Weights of a small transformer language model: attention and MLP in parallel.
MLP neurons of a small language model. Each row is named by its layer, matrix (gate and up: input weights) and neuron, and shows model dimensions 400-591. Each number is 500 + 50 x the weight over its row's rms, rounded and kept within 0 to 999. Numbers have three digits each. A neuron's up and down rows have the sign that makes its largest values positive.
After each neuron's rows, "fires in" lists the words (lower case) most often at its 100 highest values on Wikipedia text that the model never trained on.

L6.gate1520:405532478477542481556543487509421529428560522475478501439509481514435455476517549573564522465528401486558534475505595510516511555433519509513524587514486423534538537399566402546565510495548513590474493399606494561483511531473416514529575533515564518586568449523512493514631494463539497503563519482469461516513455506468407546504551491482407404471557494513429543542469483484428447541405550458468522585506454516502478569572454473512455422510475568654528488547384442499540509513453445513467501526488508471451613461540451486539436431504472520471505493663508483476504553587569482584
L6.up1520:452493401548497444495463529423487521527496407470535487528388474425486519451466423496608443529544478536542570481526437514596541508629413510525481583518435528434517464514555482437509410491435549625430455494528468571514512558532467560481458529453490543576557404480483470452479465450554440553547436411506387538487445451541421414441487556450453512525548505484508565565461440504640450491460445512608528499468474591517544548614491560534485450502567575498501509584554509580600496477504531500577506422513557471563483460464483512421611521573577562588610585441484465484510552496393521448
fires in: "as", "he", "then", "has", "was"

L6.gate1643:427526499500430477470531505501496470523473431484517495567488487515540478561548583498550481598487421474488464530452483605572505415465533580488499517503494567512513454496493559580567433488517514460485508467535532479439491559494543466392501487427494602498520521507496504494438517511501484445487451461482551553479477539483445641513583480539513417588514509568426473496485427455454466484531482554501390463546494448482539548520508520503491548544468552517549550452630542482482454569488525540499624409547569466556516490474559499561491550413589512503485562497468470468557548419449457497
L6.up1643:510499566560513543487511558505540443496514488493463521526486531465444460539489469484480502535522472524547586541504540538381438531475552542473385562555542480509377422471521490600477377548502444466507487549600488463468431567497463476485447571480507479527458556533514522425623393471522521497514569417503479526521461484570464541526465548454425484506487528486537549582512427555513440495586524509399492450502491541497416551521441460482582416428474515561505498393499493578546478517478532497408517515506415586523485480551521493469509515464453541460448527599490565472511483528506547500
fires in: "born", "november", "on", "17", "october", "18"

L3.gate605:445499557485494534486537491461517527482461573430539576554566536514471476453475477564535476508471488486552458568465473466508625495363469558393426476496536477502477455511510517629498485521480388427602577458413498475568526509417475483576531549426553493580494468600504445576550487513498476482486471535551390546530462470482438509461401508622591492534494631558467539414435527483446546590480491551493560546441470492479530518456445521387496519489532553547541423437641470518538537513548557426541453448487497505511498445515468553546459463565470514455399544513559515540486422486456546538
L3.up605:546414431476529493505433505438624460417531496424490617488521492553469472422557538542552512502497521472469499502450463452519550476542489490488458520521585475484550497460546461486473545471509403474468519416478477496491391453480436514585475503504551431631515508632497537521490490559447471514475411553448512475493552469465521558515481500592451495499576541549506511415467480489526490489529429467507495537461416648472509466446484551603491557388555434419582504518470579430519496477488444445461618417436507593572510599584464488574462464478451404417596487486458549490487447559551553475
fires in: "work", "served", "working", "worked", "serving"

L3.gate905:482527454509545516523561498504529580488472482556484520520463480464508522512518540579665454388565443418475395513506499517457585543510567472552515380381422420497553447492515483508507509574614531520454613542441493498540595495500507483478464534467513480487454511477538476478454561475524509501441507519450599456540558460556564497448503538532440528512564509533497440541509502484497426489524557554657456494523470468544497550530478496550464481551549498573480534536433505554522387636501604464480478475537572406614512522527524463476534437491513545471554499515532533444478452526530461505
L3.up905:451488591458505494542472453448500495502597522549502450435471404470538451543463501492499541506407553631567453644526532508503516488429534497452507520589436574602565581465545423588543465539487461523553616438496520552542492529519524522523407530481574546514489572468488485446549534477438479501464469419584496455379485495476521463516456460477514623521543417489589386526491539566486435521511511513558503530440510537465567560517437443542452515429486451471434456437542462450469452427582534540455620478483425514619537572512587515494448455606507499543555555502481491497549514584563538587
fires in: "over", "homey", "bashar", "overview", "overall", "round"

L6.gate123:552541535455509493513480534486456505516410516485498409488472532438454474554520485488569522469508580497471451400498500561528497412476513539490457535496458403487383493472571474469463480494523615513400531404556479453585494456462491479446535458436478612540523579463459527503524427475417425585540469475471400504496379476548538427382556431535447471503481514479499497456537468480458475477494456380543517509519450606479481518560577524544539508466484523440510538515497467502549512536526481577463589529469473506486531460541515451567466584483473483542513432507518448560569435454559443469
L6.up123:439535456448577463506518512488404509433512428502578483399468457468440458478497409512496529541540528499566439558519475485473589495517565514500496479541448449450518599535488558394438530548558575504430519486667524536508586551483594489508503608528534521531445488591470505406426557538557481450585383514524499435501523483451560493489495576505429452459531462503487548570478346483414534548602559573509495402550436562515441468498514499450420531473561535523522520453458534485445541579444522477515493494510520594474447479566550549517553475423500566518442493437499595484526480494464540464
fires in: "and", "well", "he"

L3.gate679:509491476473503493579505546487471519536623520544493480522420637485510463445482465438553412443531427562472406487511476498496481533484387496603521396500512463440538530474441459492483480574544524451465561560436428496526528546515476389369472542455477561539520582432484549557483489447524482502511519512461561459423554550525479531460543559493432545395564531482467469551462529547456557508483460497421464477407455493514485443500559569441342484496463444528478500514556515383531488519523435519499439523478582600503572565456472592446505494515505477564510507487467401412506423508469488511
L3.up679:480540513532516465452438504519478566499506589575486572501487462490477436582536501462462485526502550576547469466521512464441548518539500468525443475481492622496594506455539458524607468466515503505455450457586540546432522511477598427459506546510412506580521600471550467549482474521397490530468432535580482525518496506619475529470442562463490555468582528441527493530508484490502457521536536433465580548501543442481500471448511532573492428413494462452505583510459467443645582501453520414506495462482480523485611556484420595561473485413482495547632484506363551517486611430558453512
fires in: "women", "and", "s", "men", "who", "brand"

L6.gate1706:531504565465579488518523510435451426547536496519474488505442523425546490518494487490409467459495539427512583489442569478489448612470554469439524462560458396579481545537560557470499598453454464499474560539587487458609453543456500564527526502479536503553506521525523526439527527502394458574469399388588516553515479491527562457528513531403565511388484501501529514512515462513425613518502498431449541479510421431401462514538408474500520522541543531442524488581432539444574516573441457562478489473507531544462487441513435520557568496592464511573582520519556469476584544515539560540
L6.up1706:517498507470496574535504372465486482543498510488521590419552560502386518437408504576518502475499457501501553502575528488547438579462576524400434467543494431514546403558594458404492557474405515514435507385494539568478528527507556486474531498491567512460520540607547424468503537514491508447553378529430498498516556531480466490559439564465579459591538485541491490490504367528523608568564524526446439533541439488454546521626473573510490580451516472461540525402598524405526538428529489532495458533448532453576593502556425518469427523500516427486492500505468513487478543559568465465
fires in: "and", "that", "or", "table", "of", "work"

L3.gate1600:596558379531469433475455479490364508531535492555370518510516504451492579548492404400411483497507522542565535470484538584498402440525517479482380464523494608505408537500496505516459538539532452461511474458458493319519486469494493489428516474539548555526484456598497517520498563578526568439430538399517514507532554438525506479371454422421529522453440480489517478524578548428576548479445501450520544489591563473593517436515513530506406520441584496528452484417474500535467503504458563508463450543508449476451499501492454486445492500447468573525507483517525494559446530557509549458
L3.up1600:478557528598533514542501487515514570420551429499476408492532432493536523513483535557519401496619422520495510489545471460520517443479458625538514440451585540477457532465467464540535451549421511480535505633415597546514543510514481520489488453458492498554398488642479518530571543525397483448458498451490629594595469483637520401506594601455454559481466588470418546524435470520439571482569484395605535525527541432547525483504432518438535512515492492493482489473438554526521504486448510454500499449603512496503510545550531471487578584560514574516508487573525495549606401536463501432
fires in: "of", "bashar", "that"

L6.gate1389:471535437458481514484533527448536512441567516603366448449493493529573519458468559417607388540538601542545470428565534499549618524530448456458499549521512500527583537564543479544569398564458472555524463474551547499598431509524438468467495481539460488584500554514492535578654477505397551479535504519436426482433512448489548512602485531439473583451454551581509404505494523488456474495429522519486522544524423492597423519646516430472482441621524486561616544450501509525403538470449469482544607523570430369647516533487567559515576478411487545451528439547523539491493575579450465371
L6.up1389:458510501444530545490572435470429490558512459487534477451466561494620536505529520553546517489521612451450569457446523486624500498515459468505491592583382459547463482432456375498501459466525506496474480453540529501424452524575550541509486376544436468516536507395583459434521420553458486479502500485494444573526386425599452508496504485557532424502601486526478503490503458557528529418475505496521499556441433442551590413588576417498534517472555479508570597454536561521518487553540613443442465507408509476478486570446591455533617479421457441513530541473529477663491545517488531509
fires in: "and", "but", "as", "who", "time", "i"

L3.gate890:518579499466565479419404545499480524441476485456470533499517453591549478502568516594428512533485490574505428509431328477606514572478554400514430520641456506469578544425568415514449532448522514455507522506457535461409472535492536385466468479456510490474520516488528467436509502459564460555536485433455497527529534585536445484517391456497510542418482427458548502496463458437444588529493517489503502499464491463509489451516467511435430577415530519438499572457560534497452490447567458464495509385498446499547476461512507527450502508491469545456504494431493503523482557545534495521
L3.up890:471482473479538438453436546405481487506516404477556534477491474506539517527429515507590404503507603530542480493473376411523452502548516439464456493493541508433507439467473554452479453468522423418444438527500498476507400519487458438526568511441433577476448455488402520414506508441527506527480570508487429500527571562472575502482432453491581477470454425369412440444466470458508457566515489542458434537457557494439551554540517472581443518491487553561469475502440613531460476471448495497519418554475505410456472496463485542480429503531534538409480458438574492497684567524563445515
fires in: "first", "only", "own", "final", "last"

L3.gate1206:523464540541488524506538489520544502491525517449517496397557601529442467535487441435491497494608448436511560423556482592526493478532419446536513483490474438494547417522449508583488485551477486521484536545507521486425549448474520403492483636539491489430513469532483498448472440534517454547550477577478523418500589534470472451529524465445511513420443472519508540495465510555446475584430515452520545415515462544515412485586507444504487429483562567548532444452497469503478442399524534534497471538482571455559533512471522443531477549416473444471513487547560435472520468516460512473
L3.up1206:549395500439547526455461526492469473504462470490501512508553468478531556435496551500478538489398505545548435532552524469488536567501538510535492481503527545533477511466562475490607473515564531443596428510539525570465504482528478558380536428557574438440550462481483455517518473450366566351471440491542606521527353473516576511463578527592495527519516564581527457472527530514493488508527490386439514594469521530520547449463493466439518412542459500581520515475447461594534637525466600455508433486492561456431509542599601483410504608502437504497416530560463453455605516518494514432
fires in: "of"

L6.gate437:484499453500377506441546425448535477463540473417491536555508443502458546511489486499546496526459516448566529601523459560570435524578428492500513507431436539444546510483488507499446526545514471549460556564551506483483534501510479587465491502382558430539608481559545523508568581459519511521460564526551456540509533475496534442495454429576480568615497561519437371530480465562462570544494583510486512445467378535574478475448456483481469539443511539461532464488491468586510503568493480480532612484481421476509500543461573506444533551427512464546486620448483474504477403476566542536
L6.up437:484542563515391501483554480474436573527429471483456486453405483455415540489515473439443481410454476549528502441505528532419516455473483494512534496494457545494455528558469483432405485548501572357484487590530487481522411520527486421372514491485495590534514508506530498629527517367522459469455465472557487496486520418513550551469410533449494517495394476520375499431576492512653410581478557532471547437500488456538490517510449545589492519576498413497582526452477479503555476584541430522475436448481427491512461526439430580473565539527531452591501535544501536414505501590419445478
fires in: "august", "october", "november", "january", "may", "june"

L6.gate393:540551636526564521418516519519432466514513465566454454474385524530529491491494501522574482537507538413462479547594459492588538544492511533469472545505450469469486498438503509521512341467534489426456518484556444570511445442498546503490505504555565508539485443475390415496631525511459549583521497474540435534500512525463449476532633546469552486535519469583554553516468467539394583388487452555588547499510542420441452493556568480449482474446472419436526535474585472436561547538587533453498471526484591475528635603495545500570587519467494538458433476559484548409481549442550538505
L6.up393:489470439426500504539476415609482539563491515462482551478566445427514515543515394450489435564584474397522443481510506473525430441455505515473511539499553514511508587443623395461518573517505551548519469540450564464501563424519533470591522456403453488544512522487536536492456420519422425542550452452545477492444590477553481543472598552565445549496464533482552443472461488532434492465400425528484482450451478501534526585578527534508441456575560461449483513494412529445520525526559488468483454451574478488535505601455498527459360493547509522457503521477509515546497461523495449456
fires in: "and", "but"

L6.gate70:546543538563509483465488462444535493483506599564496491493556477535453436588480512444569515461549505472568505552433490498515467510460482460479562476519362436436513461567412549534532463480579533503525515448505521527471679419451462451498574537497502532486550507605414486501455485548525552515533506558387524427484544549553454524545505485502518468499400608519482511460430533417450522481469538480584512494485560436493578557484469408542467526476537549474607566648551540555527556450505515554478510539530474477543399523528484508473536463419451426402444500485466525452434504508438606532
L6.up70:465539524559503457534446502605486610518530447518488529413460604473464510515510450474553564409477472546462529455437509457528478571451426476501422505480491434487566514534400540546518414430436479507544438459540417499456506510473474495539427539522521545504531509560571556447555517538585518470577391456515524440537536444541420504528443490518454577439414547477440504451515461594506598448526522456505445489510515446486546507387514512560451466396472491379527464425488534449522473509443453459472487453469433509541560535462501551489516462465525553512553554464576531493528467483459522495
fires in: "the", "his", "0", "year", "contract", "professional"

L3.gate1035:479533478495389454480577598500452464456557469491533462452411486539541518394531378471598510489523553436589386541476482457503359446442415342415497464497550500565562472439421471496472522515514473606380520425479518535465547495478543510495549454503616586400531496445537461534507492475468498522486505515427494498514434480476492494495486463474514431499514455552537563543525493518538402414531518471583587517501512538484559543531521518480422588554478548424522563468406512538546497553443571551539524432460485416545520530509539465530519579524517454520458482391491597473593432492531497519
L3.up1035:491610466555488475553547517417457500541544469499491472478430505497533454475457448523560528527484523472569497530504437444589461537487449528467507421500548591555487440481556534509563486493432443489429439421524593498411425493558428452401528489480573529492460451510444467535543492544440570438508468475608491381531484466458525581456515471439601420466410481420456550500423477514496474529477418447515468499478511573445453528460486537480568543632482497492526515469432530456552571469453472520608477530490493405456455532455521515490386453574563546580510474417562510469545552425581510404
fires in: "first", "second", "quarterfinals", "last", "third"

L3.gate1071:470475536543454472558548467511521560561432492486476467501537509547462515607504521401533449467500482470468424560499530533523466561564519448570460498441564531466466588539576512516524490434575546480454459484533482403601501547555435427549545506534475488445522470535533400437436548482511470481520546463368505466461487553460459464540442439469436595533483512508534458420542549541486410467475506470499550395439523510488549497501528480479413464519438431546508499529460434451481465434545486491508475478546539473518516490466533504450502447468528530511536512443514428428439577530525561471
L3.up1071:419468436510491559626598481456542436593389433523496485476547645517663479500455520479473475407489540435442512451513557472551504513510510524440481510418498464445541563475445463488535508509563496417432451541475464453529478566425589502522473533398534594558527457472480519465585486484414469467475472471459489588415541471508538536507583460506529576532479443425458466444492520583465562458465563495528603485500539627450507534565514458478437475479527508540483542505446423488548457487559543497447471561495451480566503478587583532473576470487464589529530497507499545495529498425464541471
fires in: "of"

L3.gate913:610516479545463462447504569512546523528522547632514575492493520491501524450480462533447477444504521508497500520544453539526534455527449494607414497463498496460555540549462586537559476469428533490489475406537478493528476474506493589481491460504598581454539495530554464495461463423557468443538550471436487410449514630482391563469496475419508481426471419421541470446526553576451528508409500529467530407488630511476456493482514480519553423568482477573466553538487467484539503492521454388467515464568465545427493407561545418410525534508511548522400448503434495570498514529486485490
L3.up913:464477549495476494524480580504370548500467472508477552498601461461498514454505507558474494505443500574438476532506508443463492471445575595520459519500401502555546575460482567462498567587563532424463522419439468419588584413438514468459499437527545484501544493441594527547430480540495578494570546546448551491484515598452457502507543606478456464485544450529511437483449544430530490464485453564574457443550541528522402539490498548493525562397600512476469612516530369576514498473544504528503511441461579436484532486569535587438377529618496501529433466539469610431570560524471467555
fires in: "homey", "home", "target", "miniature", "myrtle"

L6.gate1063:535456369505534399533467454516453430522528516521484452519540572520462463543503537437495501549445477443434551547401519553505507507570438574528481510522495477530481523515473513467518533456564475509467600440470503514453541553564526473494488470501474473497536423516462648571536608431416555502472517528461502456457487580509398462497442443550533525437421411599454485457509450502431504427501527502516393471551491521532541596516489457523518513523573440486518578484638481517530512562432572523505612514510506560477544502525446490444532508452604508469549504497572548532580411573542425461
L6.up1063:516456591453487590494484420493569496550470445446589558471490522517498508461567441447481526484502510498496488422467509523513523502501526430471515509491468513598618472441519552435485456409514522440549434501393498549569410431536519526405554510490472531453480534525530465599561428437509531516502515594590483526473483505461595536494516503488383549417434505512496432521408512436498589496492507539410475479461449521589509498520470525509536580459521482519540413560493593556558579436518512479480460475569544469462535393386434395494442481453509574465464561468378471456500540435540525535
fires in: "the", "his", "is", "her", "s"

L6.gate1698:555505482537580505560530484539434478530482496496486410561532506503471465524492459554538528496432453627513562442497477481499437534538548494553442563519412498457501508409498455435489544520520450511437442375539472481502566478593488701502435427531498507525535553510476520524485493457605508500476362475534449546410457463511517422442485614549557473475525575543508546526552542573551529474535491502503471502484442567539367487435550531433487436496509482466557539511501507451488539556453509515486535532471497505476522514437520462507509497488480435525660569549603503593568523506519561499
L6.up1698:535538466541461533532491507415551392566471476488557456524462515550530571448500522618620381484479578499531505468523506470557574583442405553620547433440540488475408464467447478486449581465450561544499458511462526471501503482558434510473576491501594595458489462469603480547593451554458420510554492506462488513508486513550509561610419514506555496394554465403428510489530429581542398503471484497493598530503521537567457523564478477470437571516503547497441479587503494544517487464543471554470410478503590548531495505530523519536560486555513371570493534527444450516506493587433507613
fires in: "to", "get", "that", "take", "bring"

L3.gate65:491555471538524485521458512555476406559521453474472497505496539547484491511532494464529435504468470470514452507399538572510468580505455539514454612401498591590550444440575505504564585489493488410478522545462479462476575461415427475526512462428477522514532442473591517380484534533577515517453525534550619458530427580468485477483530550558498451493421536606584506561421535449524478491451514498492536551527441533462490617436556548476505395537482544528597521438501589587575492498458468521578459400571466548479522519477555477500465435574479512529502413420535521520542394472427430487
L3.up65:441470399494490469536481521515459534487603525516482541453550503569462482597478520522510482466413495478381525492444506455534566512470437477466478513471501460466493392457436518525589470415581438465544437528573455504520486435516532510433498575477516459553452564418507514471490575445497460422492442549444507443510503552528408497444556518606510463471445538415523454538572512464501529421496434516391518522477475530549520500451514571416539515467516501469484513509533539505492555507534486459441545574511497487589550482505506474572447498564487600502464442494437568502442474531496569538
fires in: "its", "s"

L6.gate936:551516516499474545452478581487424513546435517547537504561427552507473424404465492541600512489514497494566529519488367524554473574444397522523429456466489531435522421435382550453436469548497468594535530530459540603456440583474523588523585444463479427535541430504450622465571488475496506583516460578606503425503467516495479491513542520516468530534513551535430473589534506442495520448428553540557382456496544477488425524528462574473523555504386542454447499452485399566541443537522442454492446474460509568542527496539468538507466495567527609547492476514550535528470547468472484578
L6.up936:465556545560522442513512525486483418569475511486446467498595410483549530438481463453472544565501460529535557536478541346506447418498642486519498525523424511519534538448605539426500469448502399447449604521557457586548506493525492561426471486496486518549491446461567412526554444435439476515445565467449508523514567566536476439489563439548569523482460475388534485507521439536459530619538583530489512444475418439546558475501321490493473532460434554582524407508563598509546560462484547519490494460470550499445447483492466537521516442546538531503420531491506609419490548429546496563
fires in: "the", "his", "s", "their", "and", "her"

L3.gate1357:446523579484520500500568537561505483517530455526474552540515403513454524512514487598400549428489520468374502393490433497527565537457494515530563486514528502522427484428440453529542534531482490461509509484400568535521564571537440490392526476546481491521458478427483532476497476547568375400601474434490434436481537552509463522480565511540514484575461473505594559351547446533510490468506473548484496405496503463544530546527585552518521449580522444534501409429439567566552487578459478452471522505459536474460439477456502475502483562650391422485584485453512423529465520548580462488
L3.up1357:492553454512494513501543454518547487473508468585463493397566447464506507552521499572536550519545616541523481562521497441468583465437532503581446511529483545500465406458561560462531567501434468465494444534443472564497475463488506470385393463490574477542533520420452582480451608521453518504470537503538506453507516538504431469543546435566541449497446566561463468514515540611525471502596442533516610471440487487473499542466469490460580521566491430579540458535497469531556539598405355439540506512510545550519500436417600387585520560517448424444462529547513550477575554507483507628
fires in: "during", "through", "of", "spending", "throughout", "for"

L3.gate1591:570526507461453571483475500529581499551592494449536516486517510532498484468440481418551414482392523498479486487434495477484544574579571459447473427477518473571491508504486590583556498447529527495557576535564587529505458477480506533432481522427426517433576575502504414557556454509478496541501591472464486580462466531492502489555490531546599458383587528494639489463482536515571581505504494383459551538515503521561548538524487493465473499559511451576550557451514496490538542534397480501492568472516546597482481579434491390399415569505569457450519539424478428619517530418582464579
L3.up1591:545513487460522527523520564490477505476540467470411549461503438546476583459579465606581488440497434487447475504492472504457498491460505541615491486536486594500527529487484456424459480583570506477561652530446481422413575553517495562456551419547443474513448534412553475566523512486423543484503559535444485480462476481434491529469384595527460442536475602454505497498621422524508489445549380596546558489462550539427510546558571536487498528508508483594506433466467594531514484467531559476521516487553478535510440546424624569496474638448477520486573535478467479490484473594578529514
fires in: "of", "for", "is"

L3.gate144:463537493608519525433435496617576515520428491514569496553498481575552485500484586603433461493485533520526469449415480520606436549520547468524420468567536570429497483466457538606517513451512543542510556484550525533493413617547545417473620507472507403560513525524626433566481497500533406511484514470505519494477437494544527481467454485588464473501491457563508577538591455509514507534541467526529518559449527499527508410369611485485523612488433583472472579496462534517539523461465375454508540467535537487505443428462523584526488558528488606655593563408519457392494509430508589555
L3.up144:461502577481568513530522455603454480506534545487620490407497610477572532579502508428433617492460503500507483433487449390462492511470521507513538492501639494405500456415550362536566544456551538487520550499533450501487418529548496448530537479521487445479518512523533385497507566605398484409454516520479499487515461510444447486551532436527468408594520460447511465575516464497518440517447436519532499525508495511477552506430513484593628538483370521446516497552430529510569664553503451458468525449577513462452504485540405571520474508423531550524527473583495543471567480489537515517
fires in: "second", "that", "third", "fourth", "latter"

L3.gate3:501578522512468444525601455464486516505445538479523530478517507507545437513501492455490428486470448392563625508481465459503454506446542525524625470487480511473506586473526493481531512565492454505524428477486508376469505462464492553426540551471550636574523600487496505607463504568496591440568475431404466553590418433542570524416414557554592489516566490526480450520507488532478425515453558478499570479540458609473525464560523492588510471479513495491514487533507531481524502572480484505496403482467557484418488493452520488502428481429539466543490594529531465541525456505457477518
L3.up3:507569537602420569501526558447509562615492423462618549547506500462409508562474533504491506501490505483492537568514538516565478445522465459449571483506475552518501485542512524478541459474506445481526448399476476494457442486426523514505456519527486522568511516512481564537555521370410581477477548526555439468518477428426427462403381516512499435511562520473452495513478510520518432473346495543402459453512502513449592491502480524512392571468452453522498522519434537441526532509433581531569563475474514529467494478499482473478597429433532572628526463482504470545438494455520539505
fires in: "the"

L6.gate1044:513503427556520537492438440473501570571538525540590495489442463542414470514585446588564536453447460491386430439434433516421638507501517466506512500595547580426500575388519526428530511527530577567444576486621533530502497503449517506535507420518522524535518559449426603405585526586554554505535530509461516434465473518434548482473445501469549498434417494568549434464537518522541512463587472505490437500557461571510534526539457476526453435523538546522575359504546565439471587667460500470491578464570508540460369529539494485484378486423545481485456485477523565511511495579538545506
L6.up1044:517511456542409596499440444401497567563549574465527503490511532447417463523407422409625527478485511421482544606543440490533585505461458431472440528448456535488528519507484495510586502555489592563536572614494550451524441506481444490484406582549532511511464576475497475487511475594420517515584455435541438503585439537410567571477485508510496437458483477532525481541532461627462489416437493546527523440494458452573528552493442494471467463555461347539540487410478534446501544570502531490459489476510533550548569546460608596497535610490507494590519566514474498558492351474491470588
fires in: "for", "made", "spent", "spending"

L6.gate698:490464540510512459488477549404545505456499483558506478446535494558533528503490534482498462579556564518429514421489494502508515530552427576472455527379506415382428551463527494461428495471380569526518494591508513450536457425518564617513440427559592492507596511536542493487569521512477495506516536456505588539502523466438574496529543527522509568508403447475561451519413494491497410532476537509505480488477411561452431537508545442422435435512516459475468575446625459525612505476528531590512521501508555584459585532531497522376566508504475538519524511459560501468485443454533511549
L6.up698:528517531520498516474503408417633546557489425570437455540589485492597516446555495437454472614527598534475510508502451490542576432513493537462498517476430531462450558497497496464529491440463427384519399540495528370399570472526510544492495472527571490466484562483564530449509467484489444388500517540536463475401507480456604513492505580517449587561440505447498491486440508472628490547556451444455444486483539606445508546538513563544550490452575470510559495512536506671470569524606514514594450401498484504533570510476438463536502513465510442532474474446573492512550410497427490522
fires in: "and", "to", "that", "such", "workshop", "which"

L3.gate1277:461474510530487542459474507437542467527433444528537495546536520456495573458671414417535536401518496383469534536421502483550590468454464600451426467516447590479574420499514571463502479536496480542437437540519467484475566495593539514468567458563480489396429488454489418572529440516566518511398506515467545393553516516459450447376603503450474447515473393396623531551502532392481506454460476477488499581507558444481590555467458521518462521442516503407543541547498465582504448510472516497585565486540530454531565545435446443513541496568516455570544436449468484477445541411522435482
L3.up1277:465488531477479499533582468431510467510483486446414521483496475476560644486516537444562403498516496497440467429499555493529421476468492542508515428534428478596476520464513474538563475609505544538488539528565418491469473503524428476491492471467428453544536376560425479494428473471468559452425533455485470440471445514445469414480543491460434488511458522464603438464536480540426495395476623487501562498535441486540531509456489471464464396560450432454525465427480465494455403511405598515559516557506524358424496532345511551504488552405506501448467477470486348496419457448481508523
fires in: "portrait", "design", "architectural", "artist", "architect"

L3.gate1289:532539471535505398449516459463517440462518480452499459488458507507590488450459513466602444602525454491439452454500458528481571570535529532523389451439597507514583377468570562504492536473528475434484538397544467469423462469537561499521434475520452431506584496497482635582527488411462364468539522473573476462472586506470501558459520520532536557550511532499538479503564516516523543421391537586459465436549544554431495468425514486598448449412505510486388529536566506475496395587468514444465439554500523447443542510520472596558541593544433530468377550521595453478508499501626478583
L3.up1289:460433541468500512503477539472411493459452466478446505477468414493461469449505441489552461437494467523495508387542487507462458535567519537580478516545400526553474483521517538558503504621533533465483626416434571485536392544419526506537491574509368414429501526547566520548469512548423481439488496535485520513391495497474499513422576616477490515553506510490508456461436505498486607489528472499472497414507560437462511386507340563500431459482531424434417469514455568621476484458433501446422431567563536501448480476481507586464480498491581415547473514527560522492509469460513513460
fires in: "homey", "back", "home", "arm"

L3.gate666:497555474438455498563586559479432568510519529554548508503515513519523489495516514492473519540471446562578540493451470465420443500591564546454503508496521583534626426460481524460487494447511637595425518494557554518516545548563397522449504482484450505573482470483541393465523516548508457448492450624518441457454506562504537462536510501462466505453551520507519560488585500439464499485456542491495500429465600447557559482402504500515484477382593450548458520494547549490547488529512460515505466526504514459506457413472520519487550523451478475514531525523370458472426504507572547519
L3.up666:508511481471507552554478617490500462488543488430527419543543524489515470482460520454539478515480504544487548522527537606505462527538443496572617504483506501475496447531473501524451565587457541489469530442518439484510505615410538498511530465499557449518441505538577449506479419455372494620523521486520541408558389508559513457523509529442493492553547439451487505525382532574506536558474437530473540552495503507499545513473547518540523524485478453573531502474453449508552559581556527650647383515488480439507433470542434519492480476481466492448524515439520492541510467489451452465
fires in: "as", "that", "cola", "who", "which"

L6.gate712:527422467449387549535489486549565478463488547487567494489482568559450469451574518465496415488450454493422510552575461418494559515514537586487526437428500451514534528515576409622517440515494482622464450444414524452577498462528550522528479545535489511513506551588508547481559511506448474483474518474522464462408421495538414468540585544494404600537514489532576422548577527616509521528492498528526436471476583483414496616412487442496476543490405525449511545506527385557482578440604485513531577459544436524570545493545519447484531484537568418428475547485471463450512411476503508513
L6.up712:494499489475533598467465529522535491409545476510432526419445524446491515578487486492463404499508504541449547483412532538457521456466440491481524527529492533520471509412475438489561642457509437510488600628483471484540363479493485524509533431540440451450491531468432496477432542517496564557442551548516580521489538423437542528551416532593420526504430539514523469483464486603498458454575542487487515543517468481465523469491517444551453555518617489593565448502543521524444461433449476570457478522429547592448472478478593524530493496440526418602491532368463464543511501576471511438
fires in: "a", "its", "their", "his"

L6.gate445:486485496520487560482596502529442410434481525515543424555508549470429503492462553485514603521506463600485493518582580472454500553505559399509483455509528511502476587478525525458534502503500467513566465465530486398444544523396431584357496439492498501555547539471430493457519512480393514481407469516468501614449543450400498549557487495480484390398514437470511524534505508536533521435441475485512447417505558467473548477559442505504440485434584563538436472520528493435537526420561514523432578427561545568543561448558565558458514541517512545569503502502499498499519530464473561539
L6.up445:464541453473442487449564574495596461518521494512524474547511437603514637537489519423460528433548461506556518517536554539511463504514464432441559411572530510518523473498535528558528444514556569534598521601497478499517431484495460502538472449446428562536509603501550422476456475521487443450524517536545461420432398499481485524535447535503506453478530484500556594440478473457486603473553493591578518608567468552419515465553451578565500452514479482479479505536467481474530479497624484502521491485543542491518484470516477520446526490546502470559451554424460394538582506501508468493
fires in: "the", "her"